{"num_hidden_layers": 12, "hidden_size": 448, "num_attention_heads": 4, "num_key_value_heads": 4, "head_dim": 64, "intermediate_size": 896, "vocab_size": 2048, "hidden_act": "tanh_gelu", "norm": "layernorm", "norm_place": "pre", "norm_eps": 1e-06, "positions": "learned", "qk_norm": false, "attn_scale": 0.125, "bias": "all", "tie_word_embeddings": true, "parallel_block": false, "extras": ["capped logits"], "init": "normal", "init_std_qkv": 0.0238, "init_std_o": 0.00643, "init_std_up": 0.0238, "init_std_down": 0.00344, "optimizer": "adamw", "learning_rate": 0.000498, "beta1": 0.9, "beta2": 0.98, "weight_decay": 0.53, "lr_head": 0.0115, "warmup_steps": 278, "schedule": "wsd", "decay_fraction": 0.923, "decay_shape": "linear", "final_lr_fraction": 0.1, "batch_tokens": [16384, 32768, 65536], "max_seq_len": 384, "doc_mask": true, "train_tokens": 314400000, "max_steps": 8353, "dataset": "wikipedia_en"}
MLP neurons of a small language model. Each row is named by its layer, matrix (up: input weights) and neuron, and shows model dimensions 298-425. Each number is 128 + 24 x the weight over its row's rms, rounded and kept within 0 to 255. Numbers have three digits each.
A block is one neuron, or neurons of one layer that tend to fire together. After each block is what it responds to, as a language model described it from the Wikipedia text at the highest values.

L2.up119:144116141137144114153117127112113082120103126086121143151144101148122119128133184139102122100098118144154112110128116120107146150127135112165155075123108164138117144121146144091116139152118102121133143144187147133140111127156158146115148131153159124130175137218151128112140107150120123089152160123103136147110112190139113087115106150137150116165185143138107130123119146105117084147164
L2.up130:132117114122124085176111155113101092154176105096116112144127081165160113151145212146137156115126126124069105136156141140127124157101132117088060126105159144131089139113135136131126148126114133078170176137129139131140170118137143119144120098112095130123090124089139140134132146125165142119125142114129070120111147113116109122116123135137161122108087175123121066166153128133126136182132
L2.up149:128105116111113107168119119130143086151118123142083139140147097104109145154137126120131124180136146114116112125156116075155113124112163168107080080090112141125121165067137133127148150116142082107173088156093091117148157132142150109083161139128137126132110170141137128106134123131147172114142137188109139125108134158110110102093131140123137129107165160119142104118129115089118137125125
L2.up155:118113131148129097152122191114110106136113120088119136153113106100139152170123127124134157120138148127097074105121164111146129154189119128142106104092121159103101178145087130132122150151116134158148147149148183108155123157130133145135159100139129140145098155141185124089117108108099114107155122160159151121083107163138165115122144120170133145177143158143145130145124138120116151109110
L2.up173:087124120105140085133116118119094114135098103127117128133136112150120157099153113144128095172126112189121099152177149154109145155126173099125088109104086136120104160122128135055127128161117151104158115134137112120156120142149139145140146128152139127096078168124132125129141122137115142078155139119126086139091110140163109102104145152142105104151166135139142123126153152108118138150121
L2.up245:152111122128133086153127136108108096146116110151148137129133136168133148146163077129115174137107146086094088122147124146140138161127147120097115138152157133116080175130175092089149128138120134150150095150144139089148108120116183137168112118149171125125129120120104135114171139144082119142114145115149113149147159168158142163133136116122113145107083143144165154127106126161115139115160
L2.up268:128132151147143130142152132154124112131106100085133094108114084168155114128114127092117164120071151144099129135146121131105116153121157136115091113124154185112098142094147148149157101146101132128151155165168160115138118061145126105146116123153125128139122118147130143070097108134138085078129137130117127146117146138116149123106117122119133135140163083166108088092133118088137111144144
L2.up295:199112130152093142143105151145150112151118127123142111140088111109100121124143116128147132150080178138144077113110151110140116136120155105106125126072180095118048171120144122138106155112125159083116106120142143127136109109096098136114114133123110133132119128145145170110137102140136108112161146153127125123111110146147102143156108108141107114125152126090111141150141113137108131120135
L2.up533:093130116125146123141152137134090103111096139107118073159146109105155154120141138107108126118126125123100121126113170124144118037167155105170131143132090157120111141124134152134163115133103087081158136134109110085138152110097117138134167110128081143130113138138157120117128124153115103120164138151104124156090105127156123129103173114136117129124154139155134124134118188115115151115140
L2.up668:137138098151110084130127120142061132135136094129088074119147105141116119124100131130145160086148128137111090116101158136168122152145142123139134131088080131149088173100158120110095125140124096136108142155171183100164142125110098142158111150161151131123107132143160155083091135096113074085154143131143102169104152169145150111118128129139135146126116136173135101118108110120097119159152
L2.up678:085156117158160101130141122150088150143136133152126118106128073079159121135137138117125129130099130152128076126131133132164128090161174127131119094075090114142130143144109152142107167156118115102169112125128143117116126138140149163170166096149115120134126129123142098084160158110155108121163106108137096142121135153144116155120129123130156129135159117132145097120087119130130166116148
L2.up705:158127141163092083135113144119082081136120097122104132118115089164099155117155190132130109136142138164113116129130093093134095122166117125147104106108112085155139148138100083111128109154126132115139135097130134128127124192141097109119170113121150165141116117142126133086152123157146116121122111112138077082081115096168114093102131119093146147146122126101119099148138126155110099143133
L2.up719:179112127153120105134129124110109099167138120157157105081102118135093125162145106148099114145074147142135061116141136092129090118143117111102124093149153106127096182095113100079122110106101155149159120148147137148186121126110164104087132137123127160148147130114102150172105135117157101099078158135132111128113128139157113182114082117144099140130115117130151122116142142158131098120171
L2.up725:105125121118125055128139144117118138117151200118136117135117104137133107120141103108153121148121135132087093123141125132140156139127141103127160132137123195138160146101138142121125128139133099156170159135149157108157112095104123125102117125108114119106140110175162081122121094112144103113144154093154056133098154129139145139135116181141175113154182134147149121063144111132126128178164
L2.up757:120114124090108115113117133143119122108158091109058124090126108137094139129174125130161117163129140215132116100126147127134150146121135129089106141109112099152088132087097136116119136138104129105140062121132146151097100192124179126134154085118173115123099149109181106109150112128111137094176153137167069195091154088136119130125113133101125122145108143076124114166165111120121121130164
L2.up802:126135162134114085142142129128116103116157093111144102131121131152118134096150106143128120062161122145090077133144099124143124080133134154156118065065169106117100154094156139117152145093123132087142136145084129129119147111122103110138134142118113133140123154126127109095143167092058104110157113118165103108105073129151120078109120118121107126115119175152143082177117121124113122097156
Token right after a capital letter or short name start in proper names, such as the period of initials (G. B., Jr.) or word pieces (H-ung-ary, C-row-ther).

L9.up580:163121121110128124134115130131160117112159090137119121093134153122063147171105167144111141138094142142159104128113113113103104140118103153096145107134143143150132109156117128099106120099132114146107123100123138130127211148124102151161119099141146120123153149127110157167108086122114131116112101170099104075153149099144113154148186142112130147099131100148143099127126110145130126064106
Opening fragments of multi-token words, mostly after an article or table bar, especially pre and re (premier, precipitation, presented), plus 1 in 1st.

L8.up329:171153120085104115146143146139111148094170173129098108119109143120106127153129112137117120104136136141133137174056131112182118120096120133116137142136101100153116119109107118154139080169090128117114143164094126158147179125124107112075119150181111085138100115133108094168115134096114110117091100136127106164103134129136156159127127122154159135163125163126129123133124133178052159143133
L8.up598:126144120134158159166148097151082107150129160120114114143119142109117107144121119135119094151090127129122128117132131141160119115103144146134162098086139089159110151109106164145109120104140114183119129104100114196111157122125091093132138112170083083120117116135118138124094146051123118120083105132111130093130164144094107145140178135110142179095144172123103151068116099134089155125130
L8.up706:156120132107122147127156147125154113106095113087078152120155146119084094130139120191147119128137148148129154144077133130167155071120139137136104102107124090149097108087143178149118159118128136155126159116094165174108134132109093145120104147138093097154094141141153114140127144082127091097132103107150156135126148145113099084170116157112115105159124188138089160098128088168125181121145
L8.up746:151124091103115140142132097125094075133091142138125110103095107150117174146096127129147103152082116140146084136133109100111138134120095103160094105138141149141138136081113152092125146147099134167136090099122137142105131158102122124158104107130147124120119149125150167124128139143171133147180133117127103145151128124111076074133121179128138141164140150108148123134149081136131085148129
Commas and closing parentheses that end a phrase or parenthetical in lists, tables and prose, e.g. "(1983)", "unique,", "(footballer)"; also the word piece "pt" in words like kept, September.

L2.up57:098143117135173156116151131143107178135137117129144039165159106174093111118134154097134143140078130168126114132157128138104134104147142077112154076124134095128114121149127130135180149151128077104123133106132138072124104170159147143129129130173176129136129104135143123106099141130090108114092131140159100162141103126114118089116126109112111130171131100093127128142164128112111118148152
L2.up157:103113152118140139126137137145117108144148135161146167138129127160114100153125079158129117097126123157103121138135128085168123123121123181125093116092130137140111133112107134117156141161128086115126146126093079169105151128129137141111165112125128131130173098154120117112141161082085130141165124191140075133135143152127096121124118106124192118093144140106134126096131089076118130115144
L2.up232:143116156107129146184132124134096093141116130109108155117153113141115130158101104136160120133106172187104115111119109092152137107118139159164091094109157123145091130102142091138141125140121144109094137095107116129163106162145124132122193096145133142126143102171144112097081121108114107107133133153110102135100125153127106136134076111145120109150154139110100148098123188126101169127101
L2.up301:145125126122154148122154119127110116132140125106103128087134110160144129180155100116151139126130156130127115141101141123117126131125127143109101093144112146145061168118144132138087169179082085151169096106156129165098167109174144154127146138123109139120123120134120150146162121142134156129131120135121121140140097135088089154129129094108142141108090127148133126116148127127116137106148
L2.up333:151141106100144122116130152116110108110155139141131122144180114144087106123114156193134123150122117137161136134157134149133122095119147138113117128118155114162115089109134139127136098124120099141056181096152125146103174139101091145099124133144106141145116119157144139149138146072136125121133072175110127141125117113146091130122113117119129115168148172154116129132112124150114109141119
L2.up473:136112128123118119186179124122093145145146153084140118134149128095107121137116110132130095138112131125093131126126212152152089124082153148145138118101161098153132133096123161133092158140083122142118100127122128151100129094090128147170145082133139131140085101101171151116112116088131120122157149130145114122124170146148130145171152093143150132124129158137157095169160153109111118104143
L2.up566:067146128110121079132124125143093130151155124144124115091081085114108127145138149175091105120111134132097110115111131157147103173097159117145130132119178130112100182111121153118130135130108141100152144130115115096105133166086136175120129096113137108144129102162157116111119111125105092134141136108102074127135147141136111170158105138096123131117173168096137095110126104141140139121161
L2.up682:142115128139155089116114112099097070134106146134151135100118144127164125130119128219084126135115137140147114125125119088138136117111158144156115104100123074138118150095080111120184129136121168098072100130123106154143102146102088157107110103112132123126128123147136101104170108156101126109115119114081089128068145163128106127180131179099115125102180143162132135077077136104143144116138
L2.up694:145126101137143153145166108118092142137159121088124119101144116108102103112106151176118124074091126126145119138101099136145161120114145135093146145106173144170153118080119159092149121177110144087116172129113143139148137126070097126117122129106112145122077097110138131133194106098150150102163097120108113086122084095160114140176114141135121136134124117160137121138122138104114127100109
L2.up741:114112123102163096130138159114072125151128127108145143126112138153116181163117178126132122129113166187117119131127121134170120124105136134130157071100132142149089180140113101110126144155095107157145112147107120163095140131131111138191163127138142144118107131165130081149106137100140131122123122137117110157146182175135131131128127088165171164157124131116124121114132150118105134136112
L2.up765:134147123135114146119114199137084122117153136125138087116147119141097118126091153137133103127118118124159122124067162131132148111122134107142132121104173129145142185076126130104155126110135139084169104142130124118150155149104096146153078149118089142137127148108188087114111174119130108142143156122110091082123147138113119098197119119103128131146154142139125105098096148087124091151137
L2.up814:138143125139158066132123167159092111141130110113133129120108132115119131131134128097131134184098138175152127089104165135158138105124153136109138098105142115120128149098112135132104159126099084095101095130105107127098121113127110150120154144162114120134111133134116131134168126146146155093164140148122092114133110102136099135145128117147112177118128164152136116162176122154098143107120
L2.up832:122155120156133106137115103108088099095132151106182148115099144140097154158183153134148128129110134165125089137130110086113102094130148126075107085131165090145119157180154102153136143129114124125087102098098114137072120128160106134126192142120133130133170114141108084125137112125113072097124131135116130126122143123165114133142131128139170099135134158124123142149126114097107130101095
L2.up855:110127128117157089125095172139026107115132125142142126098113135101118096134108125125129117133137094107157129131128129120141122129147145107145112161116190123119125151101124124115140140143101149079146119122128078101115079097046127134147102123111143107140126161145116105122149101149094056111146139145127066133132129169168111136142129202130082140116141116112136086129118121107118124145129
L2.up862:167127147117108163134137095103098146145177085107116091104171136099101134197198158113137108092151136138130131123163098114137132152102126122162167089127136124122094133104172108120082158144118139077111177138113134127109106112114141108118131161130121116125094136149092141081152150084127064095100123168151102168108105109159109143109100104145117128163130131187142134177110131106100116143142
L2.up870:126118140141110139148120146151079126079155128125151127113172108135062099129148141114079135129077107162147107119132095082099115137117106121146129124124163153174078182097144116103107143170124113111121141106106104115119110149088100144117096104152121099115122132148142120124135131151111115109138129116150114147151150120133127116142111110134136132122156147136136114104159090134112113095154
Token right after a multi-piece proper or scientific name ends: apostrophe-s (Walker's), commas, parentheses, or "is" (Prodoxus coloradensis is).

L2.up137:147123076095108103152126110137136114146142141105117110115114107141091144191107096139134142091091111135156101134098114097114100104156152147153086111120139120144113154068149174114107145134121168165124112097124149135158123140116080143135095081145099125134127113129146142129079111132137141098146131107165137143132163118115125105120110088114165128126133128115109125113169120122106156114118
L2.up177:107169110118102116147172144152126125137166121130122107105112068116119130173158125123121116186127150122125095125108115153148142125152132163098135134146147113106142154140140182094097144142134145181128124123144176091156141124097149117139112128128139129132150109145126141149114160159119127089083110099130091144091153100147103166105111119126107147113119127176102147126119116130110173134158
L2.up338:155122107141124138165132117132132123139173149115098122119168106142119126145137131150090136135113115132156109110131088095140112153136175163105098130113150111116091116081174166101172180141099163162140135133132134130136141076120102159140127150120127111122094126156160121124077123106117158074168170122136150185155122117171105084123063106110147119130162166153152096130118102139092107123161
L2.up469:140149108162130117143179114129120127105132114127153079095137130112160112163136154144152081145152117142143121132115167130145107122118100115151118120116101126112153149117157107117134122140135129141110117135148101081115187136108118146150127099151142114139133175128137160169143160129131112128118088119124139124109157100107103157151125145121154117169132137117148112110080138080124134131163
L2.up478:142144116167105112184126147137131125140152112153112115156117107143104170158139161142087154139095155111181092144121091105157119119108172124154130099096152100095091141104149063127166118118138119124095109123125113114155129167106083112131105120164161156146144123137143140153122136149143152105166102106086140116156142117136130153116119118121116122144138144151154147117154147113101154116128
L2.up497:109105136147138122120149108152102123184145131150135111155143112130151161139106096109119142115117155142111097145130153108142104103115091118173137129118138113113095121149124096106144130122122143123116175090152170112146113123133125101150116132153126132127147109121087128120121158131113115101113090130140121120151145128145116134128176100122124149121112083140142130152139122111045141115142
L2.up524:170158090127098114184127154146147192118118137130101086152108114095116135137149155124061086121115158135172116126108126156155168127136123121133111135132132145097117114106137163121106131188122162199176123122129154110116108177107132148102100064106101149147152157122134114142120093142126121093163133121159143103181116103106148169108120128114141117135192094130142138136119111133107147103118
L2.up526:100129107132138083138133145102127134147106116100099119141139116099140134099149120127071115142150141109098107133110109151082089125154167091145120122122130114114107131134101147103121139130087133180121083126166111126151103116099143128131131108181123113110086118117156105109171108126105150113154178121167152149110089155176091141142176091099116138133121147103132098138130114154121132083141
L2.up559:130134112195117122139117116121145157140142129126062145154118131092152079134131097120084125100106169193146143125113154092159128157149133144096138156082133138163131146104147105120084135148114104119171143081147140119170153102132133126098089126107148147130117133125142112137076113082116155135135135143140161167133133130135131114147121093144123124118149106147179074140162116111116178085121
L2.up577:122131159109131148172178117120139146169166137122105117154120094131138116116070173131103122143101127150109105105136125134096105134130141162115127165104092096148111113105142107127133147175104145180097068087109104114145163154163129138121084089133120117110092113101153121166075108095124155120119144134195165151147127095144148106144100100128165115165160145113140115123113126121110135114139
L2.up585:136124159121111104163110158123119151111137139136134162136125157138117158178108121130150101158128154145154117117096113099166133143105123124111103096100158108121135150032152130090118120150124138141115115131171119142103148145096047128119098118110151117141097163098155146172134112098153116101127129102121156119161143139120160148106124133127122112142128115123133140108177075115114178100118
L2.up608:099114167132095118152117142140090103139144139126133157128126112146115130163132147163115111139123152120117120108120138132161100087126128103145089125127171080135122199105137143106118156165117115163121079115137090136134140138083100136153102114149118150143132114133169137140135161152121144137153153141125130114145133134126080123091139115144143137126135107120135139127118120091105176101140
L2.up674:109108141151125143131128099103099124098151108097098105163133109133143124134098149145176158138110153130142150133115124128131136094120146136118133130131139123150116141110113135140142109148114134126112122127136125062137139129106123132140064087127100133136098106110192122142109156123117101114144105154145156116137132116146138103122158148120149130133193150161109105180143093101118111151129
L2.up692:135133106142127064157122138109158120155130105089106092093102175064109149128113119106090112120102169164120129114155132094167119169108143131147121126119163149132103151090152131144082137146102103128096160136146141074160128140067143130125141119106125128148126102121138133139142138079138117128112119118108142178117121151131126172154104071170096112106124144132144104116148106122106119086122
L2.up783:129126111132137115185165126094100135157158164133135109101108112109119140150154138119115123109105111129105090096110130113089116137119111112135129141145139076114120148090167101111143159165107104149134110082124118094142142130157147139175102097101124121131160134108099146107118109110150118103126152113179101130103138153154065101172132115102108143150135152138153135151159120153071074133182
L2.up822:112141142151114110138099136110098105140127142130143098106099095140125143146103104123082154148121141202150080112079114087201109166130124157142112146118151116135136163100144151109129132157102132159136141109142151062116134122136130108144164065154090143103100110131140092151118123115123179102102115122144118147143141135107093104135133125136157126146083150122113101083149130113106173101146
Closing parentheses after unit-converted numbers in tables and infoboxes, like (47.8) or /sq mi); also "age" tokens and === headers.

L8.up5:163120061088101111147136120107092117131153140134133094118139099096143145121138104151164086127099125104108072132108075143154104138137112135135143078130146107126113143184102093158126134117114111134110112126141110195107121117116092088174155158127188103147106100175142137137115161139130105121134130116087125138115143100128097117142097127147133182129155100140093154105153126144087101154142
L8.up265:148130134114128126142082142131074096103151129125135065125119142133136157145145103162117147141086139128129101125169116154155134127117142130122116071092134154130091167147108076105086143128086126109097103135101086125131084127135149074101139135115131115124080083139103122128126139143125162153154153129158101168133146131189090106128106153137166122118122180167176158123108150104091106144157
L8.up588:139119168143080154162119138125073126117133172160161092116132109130143091085122130108102136120134094121121119141140150092151136105133116179092141106109154152134118168118118129142144143087130124150167095133135084171106116140068125079140126074173157098115134128140163132137137182123116101117145159100123086149132168104174100103156083133154136119106103125165144096126099123089107119168143
L8.up887:121106119148130140135123112161094126149140147142133087115117143111172128134133119136130098154100138123116089143148112120151109150123112127120150134108143114176084131122122086131140154091067118112127118092136111178111101137158137094147131113131110128123162103161128091098115134149104110113085153137081139152159140100124088118166096125127120084171144105120155140130112174112076104124117
Middle or final word pieces inside people's surnames in credits, cast lists and tables, e.g. Den'g'el, Be'ck', Ke'pe's, Keith' M'illen.

L8.up37:146153132111105136176190173107122140102131127133156119112120119078107103104085132095101147105143091116119111113165153146093136162148105118111151135155121141193108159103085112119102090148121143105165095112107134130108113144118144129150091149153151112092162101181118125133113131150115153151096159122134169129109120084148105109139105124101176115186112138129103158097127127101095155147179
L8.up455:123112127104107138105124161149126117130165163093144089110097132121087122138139107110123132132108125135119089128137091120133147168129114163136159164138145115131096165118126086105115164122109130095159125122084114171082078154154137103114140144156139155075173099107121133116108134108111129118136113129162082149137080105085113142105113107120107123162142123140146113085153123119123114090119
L8.up680:143087077164100171111149135113149120152143123088138120129093114108087095156163135133125103128122116144120108078142130157133116133130111187114129128099178128138135140129110136127102145210113133119143124114120082119148128117098167150136166122120122106095161109133131110072137165125134157114127138115138136136110142091158119125127120102133163150091163111123166128191119100111136116124165
L8.up769:142113134134141099131101140144133147121118151147109131131133135090077160118105128085134114143110155100163112124142069127138113114095116181092161081145133128144147115113119148134101154139136134126139120125084156147139164112104114070112132145142113129115160124160115104145115141104118174122112122142126132142139103089138145142134135146143143082101145172113128133141117122130119138154132
Word-internal pieces right after a one- or two-letter opening fragment, especially "re" after F/P (Freiburg, Preceded, freak), also "oc" in focus, "ut" in Deutsche.

L9.up244:111109093109108151145118101141122169132166162104065142118103131130097099086129130127132116157095125174141121107164130127133125170091133085103121105105103099153123103103112115113116149138093108121098145103156137120093113122096110119155129131153142116094102148102108103096126160140108118108089131091181107153119169106145124169133101107139131096121121133119152171144103113122096126145138
Common English male first names (or their pieces) opening a person's full name, in credits, lists and sports text, e.g. John, Tom, Jim, William.

L9.up760:174105107160104089154120171090140123175107151102141086138134120133086144163183125135149148104141158161170142153122136109157121143111134137112121112085165129095097141131103147095119157150101120101153096110118206128115144140132090137127178126110118132109122136088113115136139111129153114137140148102136132132135125108158102130123110138113112139138119124175091146131155109110080109151121
Separators, punctuation and linking words (table pipes, with, and, about, word starts) right after a number or measurement, e.g. 1,635 |, 594.8 mm with.

L8.up124:137120161138087125147129113172139071148102137116142111133117171135075094129137111145118098101103117177161132090109159157156082164129109116109145147100129124134129115090181099128132131103110145114131127122113149158058153150120131071131131082152110125127123144134139138097123120076107103102180139169116100117169100109131115131091162128128163163129140144126107158105101143153127128112124
L8.up296:148155144127143107140191177145078110129125159144131119100109118154080084131150147139111165099136151151128131119130111100150142106154158141122152171109109127139182075116161123149146128144100188085140121148063156104111133116118124103133141107115134110136150117101098126070160153125139144125118115152152116191111139086138151093125119117138107087134097155155163090128112115153101130145161
L8.up347:115126133120127127159140099125151098121110087103132132145178144098116171133127122108128112138115141101110116141104135130178107174137144134121139120118145125150134111108122129128150158127136132179109111124138117152107152174135066125169150132162154130139098142111143139137159166104174108147156088097097137086136114131112152120126172147141173180128114071134141149127082146127120140109142
L8.up695:119120114177099160117123090107117099139120112103124084111132111093093124125122141127141153130125087148112145083114132148195130138119081121116156145105138106135121145119122161155136133148126114138101096090147116109132148128128137128137156112142143151136098168178140155116132153146170123081133111162152138176182119124125125102114120087130104129129122125160118112099140134123055142097178
Apostrophes glued between letters with no spaces, mostly possessive 's after names or nouns, also contractions and elisions: Seedman's, Shoot 'em, lov'd, O'Brien, What's.

L2.up16:127153132132129134101135170129123139059152131141140065121146093132140139177155152152108119103101112131160095125076134171085070149124135109155125115128175107143117080124069122119048111116100157140142106090138105114130140162143113131138102127143100129113135130129119107167156152156149126135106095139094099141134126136115127121125162122112138149126128074130113151108135149128148098149147
L2.up26:121114123147124107154141198133099126166089093138123103084117158129149101088116113149066152105148128123126143095130157133112114119155086136118116122097179121112103094085114156104169138140124167075098140120118122098116129138110111132146123127107092137121142144121160099125150081126126153120130126142119068138148142087133116122131125158103135117137130136116076070091125150139101127075129
L2.up76:118132099142148110111124172120116128118117147108095115163106126130107133141133144125122146101124140148115102111162182160082145127138066135149128121138103130148138091148129145137131132145133139159110077077109114137075121118154140120123141139120113130143146138122097156123145133085155190141108055121156111107111157158144102129167148168149126115092128141156138139179174126155119126121122
L2.up212:143126105129126107179108127136150105162139129167173124127113085149116136175177133157125114113113134117137111140117155110103108131140048165143128154144101125113123111156074152118119160147112140173144111103146154132109128147151120108145137125135152136131147144126111141138144122151133087119105084135126147120174145119127127119116129084157122122151152081159159128131129166175124139127130
L2.up362:143122188113125160129171152121141143129109136087170098066168118112131101151099085125129133133139131131136114131112130099129065093136142128123121082126141103127107110127114173130126121161110117129195076080098089110134107175131121101117136105144133113111174154137112157178144139151100143115108131136110075108126146121093156086144127124108146127152097098120134183131155104059130119155129
L2.up400:121120136149193066139145145111130191110125166174184128109128139123155151165139106149132152148146123101129113118122109145186116165121136134098140140133224130124122106098183177104120132146109137143117166128169115103149116101100126116127144089153131127140129143200089132143148102145184125118118122151087110101132123173121154145116129106119108132159106082117117132158108138154129172099168
L2.up460:114128100129119091129123152126097140121135130149082122136089136140120123121092115138064127116103125122135107124113121141131118108163110168084128115120117107156103130105142131138132088144117175147081154106147185135076140101157126141094157106177152131140160141153130110134197148100138133117131125106139087109127156075120121149130098111114169106157140117154117080134148146131105137090107
L2.up484:085082161132101124162162197131150153081175157164130099138135115158094137124141144138103139095160104149176116112126122133082144102183109128140113163153130140132124126111134164126072116137125151150126124065126134093176128137145151124135114094118128158135155173123155103152143148105164166139113136124158116123102142090135123116152150137131161139125136102157113118125125109144107144098156
L2.up502:140118167095129148105117126116087135113160144143125104114136131100142133140114157138117137088123122100157119128171144134127110094150091131131151120127152139111137111108132156129110115149119127140137118135139125086107166114098106117172108147111085142156130134094118165146120103124153142105135134075121152101156120112108102145166139185140179138121127124125119137111133163130112087202123
L2.up539:160148087144128109144073122105105114118137112122133100108151130159116134122125102135088120119101137132140129132128144169078141126153088104132175138112136112151109147135082157108086138130147131151190089074138120111114155171100125150127118107079100140114117107129160117104104090152137165128107073110119138103131114157110120135138153151108115111110170149117126119141172121123115136108102
L2.up560:146136125093098104155093133093102147090121100139149116179128160158141120114133165124163117110151157121109132134135129129068125087131079104094128159133158114136158102132103097130106128128136099110142114097123096150097137149113159133127136152120109157118146164143129118155123113162127130129142122170098122091129091110160147117112130126102151147103130128106129174119132142098121152159091
L2.up602:135133156142120130131139147121101089136133126150149135134118053143134094121139174154100162128070128127120126135161110146120110088134150135063164121129136145105065112157103142116146148119106139139141120111151080121162138092130145128132123128145116149131159130142149121153156125102129135110090140087146082078131095147133126092152141124075124136122173102109154150150139109132114126125139
L2.up653:115128168138131136071110121126140146092131172091122072112118122141118127131157127084119147117111179113156126119138162110108108156161115096096112161143133125177121088145109138068103123124108158120122155104134132145138141106133139126087107129142095137130164133140104158151133106145108097084122098184127147139118109120146162138117152121139164145142093124141128115111168090095125120157129
L2.up677:103140097133151060138107179124134130130135106147148096144163154153126132128160174132139129146148138130124119132145132142084100082120121126137113157127156116146143101144108162093119123140103107097120111098131128105147150063104142149115132161148131149154121130123125103145117105161129161131123141122159083118112156080150104102121192127110099123141115127058128116082125104105128120187142
L2.up687:080130124176158108137139202131084112141150128145136126103141090144096119109109124173128141173113121098143112125140140137105101096120130163112084120130152161143124149111120106112162129134119092104091129113168124090170145119143145114112115093096131146107109121115158141136123110167106152123127112138149106121154117101113079158108137069136132135097121093078172153111143133072112152085153
L2.up789:112136127133078129231149121105084132112146137126095101185138128100130155120121122157138109160133102134139133119139191080136110083150115117149140147099114106104150194109094176105070135145123098187115112119118164130105162161105138136117090126110133116109149166132137141141110110142132110093061146120176142118102140104120115120098171136108194132143114136102127138130154151080109102149129
Word-piece "re" split out inside a word (F-re-edom, Sco-re, the-re, sp-re-ads, P-re-vious), plus other mid-word fragments like pre, con, vision in tables or headings.